config.yaml
n_kv_head: 4
head_dim: 64
vocab_size: 2048
activation: "geglu"
positions: "learned"
tie_embeddings: true
init: "normal"
init_std_qkv: 0.0221
init_std_up: 0.0221
optimizer: "muon"
schedule: "wsd"
decay_fraction: 0.869
decay_shape: "linear"
final_lr_fraction: 0.05
seq_len: 1024
MLP neurons of a small language model. Each row is named by its layer, matrix (gate and up: input weights; down: output weights) and neuron, and shows model dimensions 32-127. Each number is 128 + 24 x the weight over its row's rms, rounded and kept within 0 to 255. Numbers have three digits each. A neuron's up and down rows have the sign that makes its largest values positive.
After each neuron's rows, "fires after" lists the tokens most often just before its 100 highest values on Wikipedia text that the model never trained on; "fires on" lists the tokens most often at its 100 highest values on Wikipedia text that the model never trained on. A number after a token or word is its count.

L7.gate172:143171130124135104144130090135172184169118139120100104082122128127093136122115168100157144137109168113094141162092098129114146119137144137150097124137085133120135112113122137147100156134164163117137103147153096112170115125123128153101131122128162108114097102125102149137103124150140155129
L7.up172:177115087074124083182127133133139115119121105137110081149164165110110114124131074099175131100128158143183103111155158133143104146127140118117116144126129101131095147121174130108113159114154156140137109095184150141109123153122131127137135116119134169143134113118131148112134164121116132129
L7.down172:137126096141125116148168140101100154134140100129147116125135140108116133105108117148130136139152100140104147150109133108140140123167121132176132128120116114132090075158135144106138127125076125130147131112107089149147112098133153147085159153135104138108128156172122167118125139100204134147
fires after: "man" 22, " " 20, " P" 9, " E" 7, " La" 6, "s" 5
fires on: "ur" 36, "age" 28, "art" 9, "us" 9, "va" 4, "lan" 4

L11.gate639:140141139118110144142162121115113090148163127149165150138128147124074092142093154154143136108163128097111120136118065092101091136099144116136111099128098119136112119151149140099157135168108117156125101106139119126088130134128168158178109142106157151137115148138149128176140119146137115077
L11.up639:130095116143114137137133128128083117123155146153149094122123162109138150118158115174128091142137133126147087137133161133104135130088157156161125133125126107139111128037094118168116149167114150116128126111124130144117160172093136098113105120092084129131147096134172140122132170104100112106
L11.down639:106154152136158162141140097140138170107111097154107172131134124109152137130150119148115095146134089123148120102126098105139110092159142137118090131127107138167079125135104110182139163122136144090133131129144086136092120137049143104099107113147133134125173142111122155126127143075152133094
fires after: " " 29, " as" 9, " re" 7, " T" 7, " Ta" 6
fires on: "s" 44, "y" 15, " in" 14, " " 7, " de" 5

L7.gate368:138127141142180109119120096143129138076127120099096092088141130153117109185182118113141127111129177125092167122108128100097127140159122135124136157133136158126140131133133059112101105162132125130147165152099143153116132120142117167124150171115097127110119145114128094129157141159127123162
L7.up368:135087111130133125138129139103164147070097138113115120110150120104142114129129116110105098089143150087107161153113151132141121101144135130160139151111143145151107173164142150161119143190161094109102129151126147129120124093097120135146135150107103158134151129149170107094150127129143123129
L7.down368:129134136124174164155109168108081115144163105154185122145111121130156102149127189152129144107162150149133100109158051137130145150092141115128139120175118145138079119136119164092156140110123132140128131138128132113114097129196155111158118134112101120125089133117107110129113137152148119115
fires after: " the" 34, "\n" 28, " The" 10, " 19" 6
fires on: "se" 23, "H" 21, " following" 8, "20" 7, "or" 6, "me" 5

L5.gate259:122133143187111102159129131138137106136134135123145125147146140126116136121171114169173073096184154136140153148116077139121115147095132149099084133118149133123124170126141105129137145160121132137084120190119125077173124144103128185148175169102106171111099146109126137172151128124097128155
L5.up259:135104108107154104113175131162115145126105158109099113111122153145103120112100194133156098120102119145133143151124144151105124151135130119154123130108118121118140095108162105175126111128121131136162105066113112097150110120132107163122140143153141122126141143129134113159103148122094114122
L5.down259:140129094140152147114163117122166156116121141131111121113128131137120115104102146141096087161094088128113122168138143106127123124180136117175144106122064134132079166118141101108109162101121112141179133085103132130125187152132113153136108114113092138115149132126164134070086179134104112149
fires after: "s" 24, " S" 14, " tr" 5, "p" 5, " Sp" 4
fires on: "y" 77, "pi" 13

L5.gate120:120148120112142098132145137135107114144158106126141131110124135168114139151138121144197113141138135125149151122124153102122119158146128106114127123124150160116103081129110123098101086142126094172145142083144152142150137118129131136119111070104139140144151117091128105108139118112151127168
L5.up120:145095114145165156114128124154124164128100142138156130180110130125104154165129118141118098108086163098100131124165115118158154155141122096091120093150107170126163108137166126161117116076126091147137101120162135119130151113156160159134146150092184092099141134137120123114118163143125157115
L5.down120:140142134090166163084111103139124105116079100143155116173136139100101137131112126099122119105105112102107113140167105119128147112112138133139153122127134124138125078099187167140158122182119144136150143133171094154150130101139129126143119126114121127133155133169158133074146134105150153107
fires after: " |" 56, " " 5, ";" 5, " de" 4, "\n" 4
fires on: " 0" 25, " −" 17, " |" 15, " +" 8, "script" 8

L7.gate108:155120150136141136115125119104140146121101138134139110136161150120118152098145129115080135105116123131131110125133120156142180171151101117158114129135120135107144103138132172124130124182114163138101127150139183127108115154153102083130140115147144122106123110085112125112190154164123137131
L7.up108:145152166115130136125157153140167129072157111105133126132131103155153142149100150090096133116150116113065143148130145087104139137140095136150114140118149144112143126138140135131116126142142164119112136112131072116111135080110158152126143124103134163072129096167170085122133151108113076131
L7.down108:154138143114134117095148109142100140155116116100115074141106160118151110149113132157099168135103113115133127128140100148146136127154123111124129125144110121115138111158128112131167077149118154122155102168148119113185122095179146150132102143099099081147119136152098106116142122130131135133
fires after: " the" 55, " The" 12, " ex" 8, " a" 7
fires on: "m" 33, "se" 23, "p" 17, "at" 5, "me" 4

L7.gate647:090133140146118103087113124115158138102135128135125085107084123144101095145087141150155109122137109137141138119116147122169145114131135133116092133148155121116119160109126117165126163100127146136097135130151144143151097113148134083143117124137123149162091130089090134150155081114102103123
L7.up647:083143147160138104136102129142120079097157118127115096111137109138136155148137177089119138081108138143134173118131139065119100123145123174125153124134146155108137178133124114118130136099093105143117139127166128093131129155160141116147124113138139104095120134099144158112145124167155147142
L7.down647:109092159115113098122141109117116142201142124136094150131122154147121109144119140109117138133188141142105111093134133124160115134114117141114153106117125147107089141137115139094113149149112140120150126126134153197132131179135144128126133156097136086132142072099144130113127118122105160135
fires after: " " 20, " Win" 16, " W" 8, "s" 8, " st" 8, " won" 5
fires on: " |" 59, " the" 4, "or" 4

L7.gate605:133160118155145104138171113130109107103161139142138121140144154135096112115143101150152155111128155111196134098070127109156145136117146151160102057118145146123133159135118124148132141131138161133153127118140114117123109138108172114128122126140112130150115123163120119127133140122128125130
L7.up605:167107111162108130093130121147128108115121112121130172131143138128140152116179118132149118099159109117152108130146103120155092109142117114145163133126163128081100186111148155136127160140109091145190120162109127129131090178132137166135153141171146055138141134144171127158125143112117120136
L7.down605:138103173141115160151158130099119119134134168173146136116135109148138131120145118148127139144098116115127128133123074134128103125157150113104144136157100120120119139106069094133134157145116092120106132136120121119118107130111075128137146152086073128110128099134149113057068147147123167112
fires after: " " 36, " as" 12, " un" 10, "-" 9, " P" 5
fires on: "man" 22, "th" 15, "s" 10, "le" 7, "se" 7

L7.gate240:134095131100154102171162134083088067114180099109106124130136111114117136119125110152130130121144154100111124145089130089176103119115140074090095136157103155139145146104096116115133103133117127162078098145174181102170182133119091161155150138133114111115125136130140092152135138158143143153
L7.up240:173160138103136192165147120139097159161188115089136108173138127112100139107130084101135092106101147117149107085111175131118075116094176138116109150137133128119155150133118115101136097102123123128103102118166168134142117140137119101169105156171116139138140131107130151086104126148159104180
L7.down240:159150110130175173160158115097120121111115164146115153157090118142126153096119137151177140140112163121084156152138153133131052187135120128129115126148104122089115129142119110149145086083145177132162137087125142135077128145146055141128121126121120103148116119107134128133087164146143128141
fires after: "\n" 41, " Party" 11, " " 6, ")" 5, "ation" 4
fires on: " |" 49, "|" 41

L7.gate90:166176119174129116091063145148104129149156134121111135108166132153168074144091112145129157156146133113140149114095145165140151082147150125109124124179132163135085121105105107124140101080146133133111171115129124135097097114131120079095148105143145135135125137145144121180128149114143120117
L7.up90:149162149146126127170126124155126068112124120102138164110161121124136103179116123071103174142138130114116124130115098166151142095115156158118114117114158148141091138124076092143143138120129117110135123119123122113091121153144123084164129105173131134135139123150119121148134094116125103111
L7.down90:159154083131129100113143124137112129106109147133116117152077119122135126142113176132125165150120099160117143136113134126105158142059116141095125159124098116137140162108123106119130105104149164134107103096108104118173142100145130108139176098160131113093171116140133144144119143113109082072
fires after: " Po" 15, " Re" 12, " po" 9, " re" 9, "com" 7, "om" 7
fires on: "e" 20, "in" 11, "ic" 10, "ed" 9, "em" 7, "al" 7

L12.gate322:116127153132107111139108151159113171143132114109162130145118133117160112147097135162141110133117172115155148119132160111130130121131118079129113108146158123101167091122131099143141131146134152154148140123110148117220126094130107095099092067133148122134119098125108108131131131084153166103
L12.up322:159110145136121104119146090185059143174092149144132143144091103123132107148123186112112124111192124141142146125056172115140109122105152101133130135107104148124149155135089107156173115127131110126169107091149130093111108099133101135128127166145119165158108110134101085152121112149111149155
L12.down322:098099104144107166099131115119159174122152115113123093168140166115129150108130117153148103151166134090117121128139146174129122130104146128080126144149161144121109102126147117108157163124092128161089135112146105139092119162112136090144139114127176101137147117132127143121087120154117149137
fires after: "er" 28, " B" 12, " the" 11, " co" 8, " mo" 6, " C" 5
fires on: "ru" 27, "n" 27, " first" 8, "der" 5, "er" 5

L13.gate184:133187152149140125116125098124135121143147159115120181155120187131160116136129147106140100128120102111139123142091175113132076156119147131102114137146120153141107195147131125111152144065111096138105115103150107117135141119162098116130139144136147166064159131106092161073102126166149124103
L13.up184:152102131121152148160110131131121139119138128094096123108093110105062119161134129139158127113101091097105140150153161111125097126139115116120144106129116094112149174106163117144155153140163082131119148136095145134141148101156151138146084125155163090155101095142124172135103133134134147161
L13.down184:110125142138090159097139135130202118167140157152173136087151112122133155129089097108155116107100094116145152139113132114177153140153174142143102139174124130072124117130115130133177133152135123111152101156110103127129105104121140126115109131123126111177120121150133108120138134122100124139
fires after: "\n" 25, "." 23, " " 7, " States" 4
fires on: " |" 55, "|" 25, " " 8

L9.gate43:138095179099115149164141084118158108152135118152118091142132125087119078084133149116119124131111143101126118136155129102153134092151166141138129098123103115119082100148075181138155125109171080168108162132130113128159122117134148150165109109107176170102127092092114115125118167117127153146
L9.up43:123121125100128140130144105132120108154105110167077095110125134122169128125131130089098114081128120141124110160146115118111119129135182118137105112146163123147110126121093172111104162131144095171124140112139121123123129105094152086112110164151133158150128149120130122163157118128148148171
L9.down43:163146117084136106117130143127120115168136136114146110103120127135115212143131119119104121158152112122132147091101155091114138159123112092112097120126161153059120123143114178113151165117150119109134103113144160110164121092158145134132148132103110116175150146142133129132151163096130104161
fires after: "w" 26, " W" 25, " w" 16, " ex" 5, "ch" 4
fires on: "hi" 25, "r" 23, "ri" 19, "w" 11, "ar" 5, "ch" 5

L5.gate289:112117156100103096164165120093068121123115064116094133144113144135122134101104154142100159115139147094110164133138154112126133126134130101125104143143155137139129161128147085172108111135133088132174110118133129152086144119116099124138103174140090145119172166106141147185141131123139139133
L5.up289:145110131110110087114151185118109122096121120138113146173109139206171141155142120142108165148122107132126096154117123084132127127122131126156134102130126100136104088161112155058134125154114140189106184103159121171141124138120161136170208083082144103122136137139142146134134145149127148156
L5.down289:110104143127158119127063137157135134141094124093122145125132164151159099126121125101122119146133162164137112075184166143144076091130137168111119142098119130136142145175139161098131122086116126128171109122134102141109152128099136126107095103088103107110188116126102150127122156139099161090
fires after: " U" 24, "E" 11, "." 10, "S" 9, " I" 7, "I" 6
fires on: "S" 85

L7.gate305:167147122136097165119119094167162141111138106107130105132135083105124137161108133136102122084130140123130104135153118083119109143142136149113145119135147129116112109127155126149135122138094136106184149103139132145103134115136122172095083115108087162104097106168154102087134165128113132101
L7.up305:153132092135119092076115156101127154129182175098135133111139052145133136157137162083058181099158139114143135143114123122130129124126166133109120152111185104114170146160138102147132135160080159117146171098128147133180153120106137156164123141102166110110130120102118163133119096129181138113
L7.down305:156142068141120147177112117127168155143092147112119139172152124119138098099130129120120140138132129144136124112108152139127133097113151108067143154162108154145152153134156093125077121149142083100108085099144156073097141126159133094146143120149160112113117113088118113147133134152113129140
fires after: "'" 45, " the" 16, " " 15, " for" 6
fires on: "s" 45, " early" 13, "est" 7, "ra" 5

L7.gate97:124089125137133121154142120108192139108116115130125134097127143151124122120108150153142111084123145140139119156159108146121176107071145138126090117144145135155143132134138156141139130190125143168132116146131141107128116085120126102167120150116087151122144104125108090153180122136133126149
L7.up97:160147134110145158135133102079175134098124102136128155108122151156118138124100091109150114184116192122127112075110135128117161112111166125115111081125142151116123115094103132164146151124109112139155112140139133114138162098154110117104180164115147148123110105126143118123124122106053096101
L7.down97:122120114152150162121085109168090073146159162130135082124167114140128167121173134123151113135134125097090122118127142115104174107115145134163099156142119146167136145137074129164134138123144140131099150082134143125083121125138112084124104081120144123150125143117125156117131130140134147149
fires after: " Cor" 15, " Da" 12, " Mc" 7, " Me" 7, " St" 7, " Bro" 6
fires on: "vi" 12, "p" 11, "C" 8, " Bo" 7, "ly" 7, "o" 5

L10.gate460:149115149181151130143140163132170115107119124132127107137095110144162157125089145145133148101162146087150156119142091131086171121096157166125084166112107184110085151092124129156141151117137138177109125122129139109101096119112150184119115170154081144158156104125120190109151123108089166145
L10.up460:146119109112149107104120093143135099145121103149138126111133160126108146111123075165153162103083114125105144130155138102135131148147131155124091108130119119135089158131113084127140117146141091141161154146124096104088120093145131142122119145131122137131144118137136080161114136143122112163
L10.down460:140119080145110154123183087121074175118118155133100129135149126162136115117134134155118132127172145074126096117102093166121155133151168184181149112165139136130164127110102102112150142100151127129148093085156112112083137163098177141139116130157131131131137149113125163130114142137127102148
fires after: "s" 23, " S" 21, " O" 19, " Ra" 4, "x" 4
fires on: "y" 56, "ly" 12, "d" 7, "ad" 4, "c" 4

L13.gate56:160179118144124095101114145097139155103103128119151137148120150146135081133130105122147129134122158125120119141151133125142116128131109158131120141091150126154119135127143158104078129086110097140108149094141140097162114112108127142110096131165102113166078101153113143132135128107104170116
L13.up56:108155123108147094118130104161123076125143137109116151173104144093113166118114151106110119121158113112136153092156102133118077150140111157117106133176150134128099148135080122136134196105164111105177141129152100132112098156155184125086121062162128117134152096128153107126146128097109128122
L13.down56:084086126132145127077102103128124135145123154192138158089099114114155134141103140112137119142102094140123072137123134145151147126135138111132135159122089166151150148138146142131173157137128107121120136103128159064155138155157123135141167143130138137102167154099117107114098147132106129132
fires after: "s" 33, " " 15, " S" 7, " st" 6, "mp" 6, "w" 5
fires on: "ic" 22, "and" 12, "im" 9, "port" 8, "ed" 7, "sa" 5

L12.gate263:075115083113095132140146129112169167111131092083138145096154148130116129124130111105122129109136102116152133103122142133135128125165110162131147144068146104099089136128104159107104109097114151108195177088113175130147083113121146092117107130173114142153128137157091126156135091112119145160
L12.up263:112096132128086097139160123126108101144104124119124145157108162117130118130109139163112071108119112146144149126135126126149121136155118145104112150143107130139111197080123154117069100087131131104142126117108164148135140146125150120098127131146131110191163106157146094123146133074112141116
L12.down263:111119155110123093104107109101133133130121141147092052139150106133140141116096172140156085126032162127115079083104158134160166118132169118095169133123173160120142130111115140132148132117163138102134127110156150140144114130154170088150103097143102138122093128142125141124173128129131115155
fires after: " |" 35, "|" 17, " S" 7, "s" 7, "-" 4
fires on: " D" 34, " Pla" 7, " C" 7, " M" 6

L13.gate367:115127078094096115111110114151199117123083140112139124127130147146135176129136182174157132126083147087121086133114159130147147144125138118090140092143097144116118139132154103138163119171132148135165128148117158133112148117091129090148117118158161124100167108144127110125178127140163157115
L13.up367:142158152114127174143158133130132136117130111133147205160128102092106138139135174159137083087102108143137122138095174173140145098104090138134144106128102148129166165105087161124142103152118154087136119125132111146183102115043124146166116103112178145079082137131130151101150172126139138135
L13.down367:162130137122085114143074097117153140148161104106136148050091160139166143102125140125112095121108110112115124156130135105142140092170178117153126138134156122086132170095113160188156148156127114156097129138131125153126125128144138130116135144149127106134097063112136138069126132124094102148
fires after: " " 34, " d" 13, " 1" 6, " 9" 5, " 13" 4
fires on: " |" 58, "ra" 17

L9.gate410:082121133122114153114120149111131174116127133120137142138144094133167142144164159121103112119143107115152110103162135102128115126104128120077099138103133153149111135125119176115132128120106150113122124133137099177122130129109127124112098118125093109110126101165126115157132072154123137165
L9.up410:136123132121091079091136085093125138086151162127138133123131109145115131147181101143133150130139108086110179088135146141110123144122128141119090161080113097129110138125115104167125135169126133152124093147102123079168116081138112152150104124074102128123108068130125123167112131140109144122
L9.down410:100116155134112140127137104133092134147147127106151111139128164137135132156100085112120130116153127157091115166140136157124172124118107140154129116132138103116158156149092119127090141092124094139105134070110131124118081105087122127111172126119166148078133104194099146146147148154081109142
fires after: "s" 33, " " 7, " Ro" 7, " S" 6, "S" 6
fires on: "ch" 27, "arch" 15, "ach" 14, "ce" 11, "p" 10, "par" 5

L5.gate460:119145135163123114152109130077147131098108137085123111098110183103121086125109106113110139082150145142144095127144148092142144146114115168162123100153175170128138183099134134125115155134156120154095164109092182174151155160140138143096137109128130154094116101137130113111187100102147143141
L5.up460:127118158149132120090102110104113098101118098122095147127151115097121123147120133110097126124150209111122131152124114163113139170120126139141119129145119122094149188135116138094123103132108162078120100115129123126153086120129125097129119163146116123139077099184183134115124141187124080139
L5.down460:126140160105089164173121167113127135064132096140110128122132178103129090100093139183136115103175136141145108151131137113158079113110183135117135141140113107074117133130128135164144106128137088111151107147096117142175099129115122182162110129136118133132167127137121138138113060115140157155
fires after: " the" 37, " a" 10, " No" 9, " his" 5, " The" 5, "im" 4
fires on: " high" 14, "age" 12, " most" 11, ";" 7, "tor" 5, " population" 5

L11.gate30:103117137092144099112094130153131127154123158141168122167134130133155077154176148113092133078096134156138131159088146145129116123157106088092134128134164125089147142116173140118104118126140147143105122108082102132114106155100139138143157121094141096129156164169081160114119150102169177156
L11.up30:125099144141132150116121166107104086136135137122135156124119142103123138131104174057130163104123127137071096134133100125084108129130127074132076147177154083123110135151168197085122128150146140130123144154115130132148096139147147107146107099113150115114110172121142149114105153112106154137
L11.down30:097161122082125114110107166143137125077124134126082117116142147116154105120149182140137101113122091121127161135088169124204126126107139130106111130180160136102117129134122137157144143137083162139158140157114151107094111128122141102165118135104112105118137137167097141127114131143135126143
fires after: "d" 28, " h" 15, " d" 9, " D" 9, " di" 6
fires on: "us" 16, "n" 10, "al" 10, "ar" 7, "v" 7, "ed" 7

L11.gate610:103080108133154101106150103133112112112126122122135169150131128106100129142137127159136105095117126127152146099136128088123142115092136121098150111143111101105174181146100145150183141122099122145113107133133144088130160127093147156104138141137118129115122117112076142150120177181141148117
L11.up610:136131088147137095128152113095141183179122133125134114151105125127111127069155106165158176129126113091104116126116128161153102128147121090172143088144130176114130119134157091108114113117120136150096102159128155091134096135153155115118151133177182156159143127096087131148119133130110095144
L11.down610:094165120128111105132131146152127098154097149123142137112159135120129134141125103144084129106118138112153130070114119147133101116144118129105160130117118072135103154126129139137134167130139097103109131135100104137145132087139086168159111143116107121133167096109126115138081117116130189114
fires after: "s" 22, "es" 10, "%" 8, "ate" 7, " |" 5, ")" 4
fires on: " |" 89, "un" 4

L5.gate76:162196168130128126118141078109104152137170149155169085163146103094119134142128131131134125136136099154099137151123109136135144073147100121111127120124108086136148107139164130105124133148186094147136183137161092117149093089089116119075161132151146119134146093121123109142102157104119166163
L5.up76:146221143119130121151151080102104150143150143147138092142138109112098121140115109147103152141147101145112124135151123127150104122127133111136127115132106078124149085147156123093120142123162097141127151132159123099152106096074085147129141144141132123140138127121126140122074151127134141148
L5.down76:122144121111113106182141103106122147110160123122135117158160156115117146104157099152128100113155063108124174142129139113120114121141125120136113141179113134143138105161098139139106130140133139131090128102113092127149139094133132134145122165137138153165163139136153163143146112162121102104
fires after: " con" 25, " " 18, "s" 16, "it" 8, "t" 7, "ana" 4
fires on: "tra" 22, "ur" 12, "art" 10, "rt" 9, "u" 9

L7.gate677:162133099141132163111125183109140159112162160126135132126113115129149124115130113104115083107159165111109108122084130133125119161127157134136126098142160146121117142146109121125126099120075127127083116094156178143125142145156109137151107108151104115112081112131121157096142157094099096097
L7.up677:205136126103110131121136101098146084103129144147121125116153148151148097133109138084087113110102131126153125092104135155137168111136154132108145127139092132121146106169179134118083099122119120100141101131140141181147127123117118179168109129119140086098054107175127152107152099118139086140
L7.down677:140120143150123130155117146146134117115145108156120087136128159164157140142105144181137176095145173138100143114091124085094138154154126112123118116136121090124118133095146121110146085094186169158067118168138144130135104117157107151136112117120155161100156104129166115166175145137075121117
fires after: "\n" 44, "'" 18, " I" 13, "I" 10
fires on: "|" 44, "s" 12, "t" 7, "ra" 5, "m" 5

L13.gate368:125134121118140125141111154103178202093126135096111083144123124108112126128100144105128144106122135141113139138150166110097162147108090067128099094091115169145124137097135139138155142136120143145113144107117122118146112093150158080104157111121130120100109092131100109153135117110158147172
L13.up368:150112125129123148105157156147150146144104152095120132129136157156127151122149143111109127084152178102121138116215104112134110156088118133144115183105135106131158131143117139131120099164155106152151131117131101126129101143172125156149144167161155148115132143055121109112145133156108122099
L13.down368:152099143146075114133095117143094171109163119140123135124113159157146153160143094107105113151151122147122100135163140134091129140150135147137130130101104129145136153160153135111082146084107119120098160123172124123161137090107092114150137144157121092123144137106117098114132119126127131073
fires after: "s" 27, " S" 14, "c" 5, " su" 5, " U" 5
fires on: "p" 38, ":" 7, "w" 6, "ol" 5

L11.gate100:132120168081133179152147121094119161133153125174151100103103146102174144168128132107115148070147125143142147093091107095126146095123145134115096137088173161143091168106132161114121103144130126112110115076103149131159127098155099102135114126163125136132137107135129132203133149147145120164
L11.up100:122099136138123119155135124144149156142110099139165139141159134133088108124091140113121110176087159164150140097143122147135124182114091110090113124118104162124135140124120131131165110152148133146133090144127122084145128100140161143154096096124147182102147147134166119087103130153061122157
L11.down100:130118126102101140116148114140172168130141138106137105135118108127163153132112094116121140085106123152133145097125127095096139151121107114124158135129104159103117082090121139162141124132119087083120154120180119170121164132127148160143076080144111138116119173156153082138101088125109179109
fires after: "s" 38, " S" 18, "S" 7, "c" 6, "-" 6
fires on: "er" 23, "la" 13, "our" 7, "ra" 7, "el" 6

L5.gate325:117125151060099132109179134119108139147131178139096125159101135144096124167149075156131140135137142131095119105114107133088098137183064079148157131125087118160153127170104132172103133114133143112106134134136106140122166116116147128142151149123128156143128123154150125102100110135132129156
L5.up325:123147141172148101137099162174124110163131119152135163097137151146189146132104121147121133122167135108132071148125133140132182145113136091091116133113166157146125131159163121128138126165116120065150125102128099141184153176094133135097120072163112117095126146167121090154106124119172136121
L5.down325:127125102154166128140117119131146126132152110099122120130103077116158166138121087124143160111126132088089135109143105100110096150115107118135144167123137145111127138138113107089190139149166120147141147140121117099132197117069139141111112101120124110127153193158121112120145106118102107143
fires after: " g" 19, " b" 12, " h" 9, " w" 6, " gr" 5, " H" 4
fires on: "ing" 21, "ant" 11, " follow" 10, "ate" 7, "um" 5

L5.gate386:121121131174136091098110118135138166143148161141104135139125121089072144129161135149179132146122107122134106084115159151149161142123106122097156137137157117110123097113133137116126112169116072176102115127166133139069138136165104123150148159101141123149101055123137121183125105168151125109
L5.up386:152132148161137142131130144153155126066165133173131134110140137155104160113150150133119122171192147140150108101116115162084076144131165136095115100100143138133112156108142091123113144090124142067075121166133108145140093122134156110093139148113153098172141140111112148140110156160112096123
L5.down386:142133133103129144115142119125116153115137097106119145094119141179124101114128145130143145187151131121158143114168118171122128156133133080124113147118141122131130116162152179127167085163119125128183089136160170113112146139123097124119162138124123156137178113105119136120111142121105129117
fires after: " " 32, "ro" 12, "che" 11, " O" 4
fires on: "ck" 43, "ak" 12, "kin" 11, "lan" 11, "vo" 7, "z" 5

L5.gate537:097091192100146152149107149173124098146160130074167142109146132118109152120117103157149126147138129125131102120116171110111124120150109092124115099084144101157110163089152075138153092120113135126169111149141133128166120100126154145166136131134149105114143124116099147095125117150170079149
L5.up537:108109125146148145129163142153127121122160154119106118143140121131093090147150102123125089168130142092139137111153166080128105132110152127070156127127122117139120124090109116080114098121126118124171125107132127127082099106145202122135150084142156126151126145139131115119128141163169136125
L5.down537:104171118171173164149154091095118124147089174144150166163101126149075103110140112117164114154071141159123152142101124118105136131122123112145135142165132100150148154119117108123135122134136156086161131126097135140091111082146136103108137111115140127124117119140138152105118178145120092126
fires after: "\n" 51, " " 10, "-" 7, " Time" 4, "C" 4
fires on: "-" 56, " " 14, "•" 6, "fe" 5, "ation" 4

L12.gate523:131122124154106114140137166130151152109116133085111156100087115101132186166118119111172144094114154126165121111132092104144066122142099156133122177116148106113093133108139116173097150171151080147158118141127125107116145123136096115125111150145092114113154133164121160132142167183137098146
L12.up523:145138086101148113099139110127145133118144114123157087131161134149133111120094109146143146112125135123106126182156164109143093086111106151122111137126115066178165143121135102135103148103054130151149129155162121125140145104125121084142134167124142165140106128156142179153149125129135140130
L12.down523:168105159082124135116103058125112128157119111133115148113090157178121133133138135098087129108072098132126156153159163087105117111140103121114148159119086108141119130181103117099158145099094128136148137160169087125133171159126095149156108152107124168137137101141100143140159127111156166144
fires after: "A" 13, " (" 12, "S" 11, "E" 10, "M" 9, "F" 8
fires on: "A" 32, "P" 7, "S" 6, "U" 6, "C" 6

L7.gate48:119091132125143092134148085153149134143186133136136148113132137118115143112127096137077116155070139093109089135142154105153123113130121142147092144089078062136130105148138123126128108136136132150133138102109145091097110100129119168131096093132173096105112145100107148111130170122116157167
L7.up48:106162111097120101134107099122137109137126179116092123125131107153126100129152159160091078096125152128114153101140119132165126131172110123112132139162118108180164137141085083129133111138168117152135120130168143125162114157087110112139132118126142140122148146142111112088119137144165144122
L7.down48:105139114172139108143093119078080152117091138136128079134134143152106147173137173103133127170153080144163117114159123121169147122110148135124148126115107151154101143174123136135140122117134143153108140130180101111135143100155103132117162182096130105132148159102122170150121145133090120142
fires after: "or" 14, " W" 13, "th" 8, "w" 6, " w" 6, ":" 5
fires on: "ur" 27, "d" 17, "w" 11, "\n" 9, "od" 5, "ive" 5

L12.gate203:127150133125134161126134103135133131138158124104185121111165133149169145174145147123141124131114149138088189110121089123117145146142156106182119107129109124111097106106126142104120138122122121121116117091138129160095110098106141069118137133144156141144138135155115105111120156132122159109
L12.up203:160136141142095129108148138133127098090135131120143139102157132131138063105164095179161118142130137150143144142106143157163149118138158150117138094124148077130118139113124163149095146150169159133168182155129135072126121121104115123149094098157131100182157132104079153084134109129136123139
L12.down203:129173169101160146171155121081136161144100111134183142089147143145111134137122117126144165129076143114138102165131138138116138106162108152143151121135135123136138137114088113148134149115133107158115114177144088126131150157100127105120116110129174153092129132125156124142107137123155129130
fires after: " " 79, " re" 7, " Li" 6
fires on: "s" 38, "n" 26, "le" 11, "te" 4, "et" 4, "g" 4

L7.gate563:127127099146140114130112144091106129141145162108162122130114115147114105167111120118126138125087118100144135162086139156151093162132175141092128072132117134128162109167186127107083111108114114133125117102168212140188133129134066153169114139171097115157106104139136157086140109159113096140
L7.up563:111127104128129164187143134118119089132134123101117143128090125094094093148111123098146110132116142129098100124057152153136094140158168115121127143111151165099157141131155128110085105151124128138089121114189119118161110117151090136150087113165103131184142125093126160107144102110171116144
L7.down563:119130076169147114171136116131148103115135146096107143099155141166120148125138159151136095112118179119115141129104159122115054114118098128133104124136143121143127147095151176137168087093154163140092158094118148120119122157126078129134104113116168068093151126093123124129120159155117151125
fires after: "\n" 81
fires on: "|" 75, " |" 14

L11.gate629:133117079115107112117136112120087149166165171144147175134162149106128098141143142123171128135113109141190114126126134102119095119154162160152115091111146113158141153114174119139127139133128119158101144142118141117118149121153138108107126120132199158141145150150112170086121129166152126116
L11.up629:074142115109126104133159151076131131128120197122152098158102141187139148138142114122114140113097144140082086135160124112111115123123120140115139134143130148087153117133153118121114092082111110160120141093127118103106135110142177144127141134139107128096110139139119144130157123113102102129
L11.down629:131109143177124146105109095137164125154138106132142123115162133114118097172112084079133149145122165124154078147125132155157071111117119141110107115125146125146139133098166093169149159098160167138112121127151122115158147116107103097079135103112102133163155157145154131125103122108145099143
fires after: " |" 50, " " 12, ")" 8, " of" 5
fires on: " " 38, " |" 18, " 10" 8